Weights of a small transformer language model.
Size: 10 layers, width 704, 11 heads of 64 (1 for keys and values), MLP 1856 SwiGLU, vocabulary 33538, 97.4M parameters.
Architecture: RMSNorm before each block, rotary positions, no biases in attention or MLP, untied embeddings.
Training: a variant of Adam for these matrices, 889M tokens, 13569 steps.
MLP neurons of a small language model. Each row is named by its layer, matrix (down: output weights) and neuron, and shows model dimensions 501-628. Each number is 200 + 20 x the weight over its row's rms, rounded and kept within 0 to 999. A neuron's up and down rows have the sign that makes its largest values positive.
Before each neuron's rows is what it responds to, as a language model described it from the Wikipedia text at the highest values.

Sports table headings and cells
L2.down180,198,214,194,225,186,193,209,202,202,185,180,183,183,180,194,230,194,211,197,187,206,234,177,189,215,179,218,154,210,167,195,237,198,176,158,204,186,228,199,215,166,191,229,191,220,206,209,234,218,179,194,203,200,199,227,209,188,216,199,205,176,193,191,182,197,212,172,203,179,208,183,180,187,197,233,203,174,187,172,180,194,200,229,213,235,200,190,192,179,206,206,217,250,186,214,176,240,208,169,190,229,172,226,175,181,189,171,216,209,247,212,186,230,187,211,173,158,203,235,210,180,176,230,182,201,199,203,202

Proper name endings
L7.down1144,192,146,214,199,186,203,223,201,186,236,218,178,212,184,191,185,177,194,216,187,229,181,202,193,216,207,173,189,182,198,213,222,198,193,224,189,169,223,193,204,223,187,248,231,185,209,175,206,186,195,201,204,205,220,151,214,218,212,212,186,203,189,180,207,215,183,205,229,205,212,213,192,226,213,176,229,208,205,203,225,205,210,193,230,206,182,208,183,199,186,186,187,168,238,200,206,168,166,236,188,228,195,182,189,222,216,207,205,177,200,233,169,143,220,201,176,187,182,210,165,212,198,198,173,210,192,229,171

Opening brackets and quotes
L7.down645,243,189,163,186,194,221,196,219,209,60,209,197,214,191,179,193,186,227,234,215,213,197,209,226,187,181,206,209,178,203,195,202,203,206,119,206,190,225,202,212,212,213,203,175,201,230,194,209,201,206,189,176,208,190,208,205,219,188,202,206,182,168,182,204,201,210,218,217,163,192,210,192,193,196,244,191,195,201,170,205,222,211,197,191,196,199,184,199,176,198,219,198,207,165,199,220,191,219,198,162,199,202,182,217,192,202,196,217,211,171,222,209,228,193,195,192,189,200,195,197,167,214,209,199,205,226,196,187

Year digits and name fragments
L4.down1715,201,187,210,209,199,197,228,189,226,173,191,195,217,203,196,198,210,169,222,244,209,166,185,222,161,166,205,215,157,184,203,167,161,179,211,205,183,172,233,212,175,208,178,180,151,141,184,202,172,210,227,197,189,244,180,184,230,212,229,217,207,181,191,202,195,168,206,204,172,211,216,205,189,196,200,165,179,189,192,172,219,187,225,210,211,223,239,201,210,213,183,182,212,162,172,220,192,213,204,249,194,178,223,181,191,187,201,186,193,214,216,188,196,174,187,194,214,191,193,240,204,170,233,186,211,183,208,175

Year final digits
L2.down1426,212,223,205,218,224,201,231,193,223,223,190,168,214,207,183,243,180,191,167,229,204,191,222,184,190,201,191,225,187,182,206,193,192,238,195,180,194,183,192,231,180,173,185,246,171,195,176,215,205,202,180,193,216,209,208,210,244,202,241,222,220,210,174,174,197,225,208,207,223,208,175,214,211,200,188,204,179,197,200,188,197,179,200,189,165,194,198,177,192,200,183,208,223,199,203,168,203,199,198,255,196,174,187,210,215,202,227,201,211,259,236,232,178,235,220,206,186,181,226,177,209,174,194,209,233,201,168,215

Name-final tokens in tables
L4.down134,200,175,209,203,210,227,163,174,204,235,196,166,199,208,203,185,189,212,210,237,159,198,195,211,192,175,201,185,194,211,186,196,218,217,184,209,203,210,214,202,204,209,195,188,180,212,193,201,212,169,195,185,183,219,214,245,177,203,228,211,188,213,183,198,214,183,215,183,196,204,214,164,195,227,209,211,202,200,228,169,203,207,225,227,221,167,172,247,209,199,213,170,203,193,185,173,216,192,196,204,212,217,182,201,205,203,225,197,190,201,179,205,194,200,196,203,182,190,212,214,209,211,199,188,207,183,225,205

Completing token of units
L4.down569,200,201,215,211,210,189,209,214,202,138,195,231,200,183,191,220,208,168,189,183,169,200,227,214,217,176,188,184,198,180,199,219,212,201,236,201,193,233,196,217,237,191,193,220,207,226,189,183,207,197,187,196,183,211,213,185,204,185,202,170,166,184,194,202,233,214,222,216,190,170,183,191,191,220,209,191,197,162,210,172,205,206,183,173,196,204,231,213,220,181,225,219,185,207,154,204,181,193,225,238,169,186,207,208,158,197,186,198,192,211,192,185,178,183,192,149,220,196,200,204,217,209,216,179,205,197,205,234

Institution and unit head nouns
L2.down599,182,227,210,211,193,216,215,204,189,238,204,194,154,215,176,198,196,206,216,202,220,199,188,179,195,193,160,185,222,235,212,217,230,197,225,205,201,202,203,224,221,193,190,191,184,236,191,202,230,200,222,200,187,222,215,209,179,225,204,179,211,206,184,221,216,247,178,196,197,191,210,168,164,218,184,197,214,222,181,227,207,181,175,193,211,196,217,178,215,182,199,185,185,223,162,190,185,195,250,175,193,214,157,216,193,162,203,187,199,198,180,199,146,190,187,203,208,200,204,210,211,198,220,214,197,176,215,198

Name and code fragments
L4.down910,174,201,237,190,220,202,239,169,175,239,192,227,209,202,230,203,218,194,238,187,219,202,189,195,202,179,215,213,199,196,201,173,187,203,233,217,204,202,219,169,207,183,212,200,222,189,223,244,201,183,180,226,193,206,176,195,219,203,229,189,205,152,180,210,200,170,186,178,204,231,164,185,224,210,204,212,169,167,205,163,195,195,209,246,200,191,190,215,232,182,223,246,188,178,227,221,201,210,182,218,192,199,187,175,213,214,192,188,210,222,183,209,186,229,208,200,195,244,188,190,207,198,244,230,202,187,219,189

Continuation digits in numbers
L7.down1239,221,199,220,215,210,220,209,174,222,139,189,181,238,179,236,145,196,197,211,169,205,195,166,189,210,198,171,202,254,190,197,196,212,189,193,232,183,213,194,195,199,214,227,183,195,200,183,206,213,175,219,210,193,208,189,196,186,159,187,201,222,211,247,129,193,201,224,179,189,151,208,203,193,192,198,209,174,204,215,209,169,177,213,217,209,184,215,188,217,212,174,170,205,206,214,203,227,198,199,197,194,230,201,193,152,195,239,187,188,187,166,202,183,191,211,151,189,198,206,223,198,200,203,195,225,197,177,174

Before a place name
L7.down27,187,195,244,215,185,174,202,162,210,248,202,206,151,174,187,231,236,210,195,200,227,209,161,218,221,182,167,159,180,192,191,201,209,228,177,215,139,166,187,230,211,187,232,214,208,194,206,227,193,233,173,184,211,186,197,210,215,184,152,187,217,213,224,199,246,191,205,224,194,207,213,213,191,217,177,224,213,224,212,213,171,185,187,232,207,189,221,215,216,209,157,191,173,203,199,220,196,203,193,171,209,212,224,181,197,239,195,151,175,169,212,175,214,211,204,227,186,205,214,202,216,180,174,189,160,223,209,207

Scene-setting At/In
L2.down1231,207,179,184,202,204,207,198,215,200,245,226,205,212,226,183,192,196,221,211,179,203,192,215,208,192,162,172,199,237,207,195,213,208,221,179,186,206,195,189,201,240,191,238,204,229,237,179,157,218,200,210,199,220,211,220,242,211,245,187,187,213,172,186,210,217,222,186,195,189,221,187,196,205,223,182,232,191,189,183,244,205,185,171,215,175,179,177,197,242,199,240,190,164,214,177,174,217,203,199,243,200,173,163,232,235,199,200,209,173,199,190,197,231,199,190,220,208,220,199,202,181,198,220,149,174,228,218,218

Rank position nouns
L7.down709,219,210,190,239,157,215,152,151,196,263,206,166,194,192,200,171,168,183,181,204,211,222,186,186,235,204,207,202,193,171,217,231,200,221,178,217,197,237,178,199,162,161,228,171,220,238,201,213,238,186,162,187,207,202,219,215,229,240,226,212,196,190,180,186,200,228,180,200,221,187,189,208,216,231,179,200,190,205,208,171,192,230,172,230,189,200,226,208,198,170,201,197,202,217,194,221,178,215,212,242,180,227,182,227,206,191,179,187,177,185,203,212,164,199,216,191,212,182,203,188,220,204,189,202,210,237,189,200

Competition round/stage terms
L2.down17,222,193,188,219,199,195,182,171,215,263,220,216,225,203,243,161,180,187,191,225,196,193,166,208,235,208,159,216,193,237,199,189,226,200,181,216,184,226,207,194,167,195,162,204,173,194,163,164,214,225,188,216,186,198,229,191,201,227,232,214,174,211,236,218,219,172,186,184,193,231,199,187,179,196,221,189,191,205,187,178,204,221,209,210,194,212,199,208,226,209,201,172,206,211,204,217,195,196,174,208,180,199,216,194,179,183,208,205,235,210,186,203,209,142,204,222,203,188,212,227,247,190,171,229,163,206,166,216

Competition rounds and results
L4.down1324,192,229,204,208,220,209,179,197,207,144,247,187,224,205,209,215,215,193,232,184,187,171,164,233,213,158,240,189,192,202,225,175,198,213,221,176,193,230,202,209,174,224,203,226,218,179,219,182,225,187,185,201,148,178,191,191,193,182,211,210,201,217,211,212,206,185,180,158,216,236,178,201,232,183,200,227,189,191,180,177,235,176,235,206,181,244,206,232,218,193,226,189,208,184,194,183,208,216,197,170,174,185,169,215,214,217,209,194,185,152,192,185,201,208,198,196,191,217,227,213,200,205,211,198,201,192,198,182

After personal names
L4.down154,201,199,154,196,217,184,174,218,183,194,210,212,185,156,192,217,188,217,202,224,199,192,203,213,172,167,181,200,202,224,148,176,221,179,180,187,222,200,222,198,202,217,196,207,222,166,211,166,184,243,243,207,223,199,222,221,197,233,209,254,165,193,194,197,211,164,229,204,212,207,205,169,207,223,233,196,198,208,176,226,230,173,220,184,202,195,214,225,210,171,203,202,212,152,194,214,219,223,187,220,197,202,189,187,205,196,178,197,209,206,194,180,214,178,204,148,226,199,195,194,161,167,230,189,213,228,194,210

Phrase end before delimiter
L2.down1318,171,190,196,234,198,269,203,185,168,258,185,194,215,205,208,177,203,176,222,189,210,201,187,205,173,199,181,205,216,168,241,207,191,176,170,238,168,203,185,191,207,212,294,135,188,159,198,148,211,237,208,210,223,218,183,218,209,176,196,198,198,186,207,163,213,178,214,212,206,204,187,243,208,174,198,184,233,207,208,168,208,195,201,180,200,173,224,210,199,245,209,227,178,194,196,201,217,213,199,210,181,192,200,197,195,192,202,212,216,221,223,201,204,186,191,206,226,208,199,220,235,175,180,217,198,202,194,220

Year final digits
L2.down942,255,174,153,173,196,215,185,165,200,163,176,181,196,226,193,175,205,209,198,216,198,204,220,222,203,149,174,217,199,187,206,200,180,202,199,187,193,199,200,221,186,216,183,165,168,202,159,194,193,179,153,187,207,220,195,178,204,189,178,238,189,183,201,200,161,189,227,209,180,238,227,204,158,209,203,194,212,218,194,173,191,215,198,212,208,261,182,204,196,190,204,193,187,177,238,197,173,198,209,218,170,208,193,177,178,220,193,203,195,243,200,167,206,249,210,181,216,211,232,207,202,219,203,229,172,195,163,203

Year-start number tokens
L7.down1026,182,204,189,191,222,228,203,209,206,307,206,227,203,183,192,185,187,197,206,223,164,208,217,209,202,193,169,190,242,180,200,163,186,195,175,193,184,218,229,167,196,214,230,216,154,178,169,246,207,196,236,203,209,196,217,214,217,223,239,214,160,207,207,170,209,192,201,192,219,171,208,166,175,269,180,197,173,188,180,198,196,170,185,208,201,204,215,234,205,170,206,220,194,221,199,227,203,223,196,225,192,208,189,185,230,185,216,177,196,205,192,200,197,189,207,192,156,154,205,195,200,220,213,205,180,232,205,179

Parenthetical opening bracket
L4.down967,187,203,191,219,183,181,218,187,192,119,191,190,213,165,184,210,223,223,196,236,207,195,223,187,199,196,228,236,217,208,242,187,215,208,225,193,173,225,180,201,200,171,167,193,184,173,186,193,209,194,212,186,211,165,188,182,196,217,195,245,185,185,171,218,175,186,220,168,197,215,175,221,196,202,207,240,165,201,238,241,197,200,180,174,232,183,198,223,223,214,195,174,194,242,223,204,201,147,189,210,195,220,176,177,228,209,220,211,139,230,212,208,205,215,211,163,219,188,188,200,162,210,225,207,195,192,192,195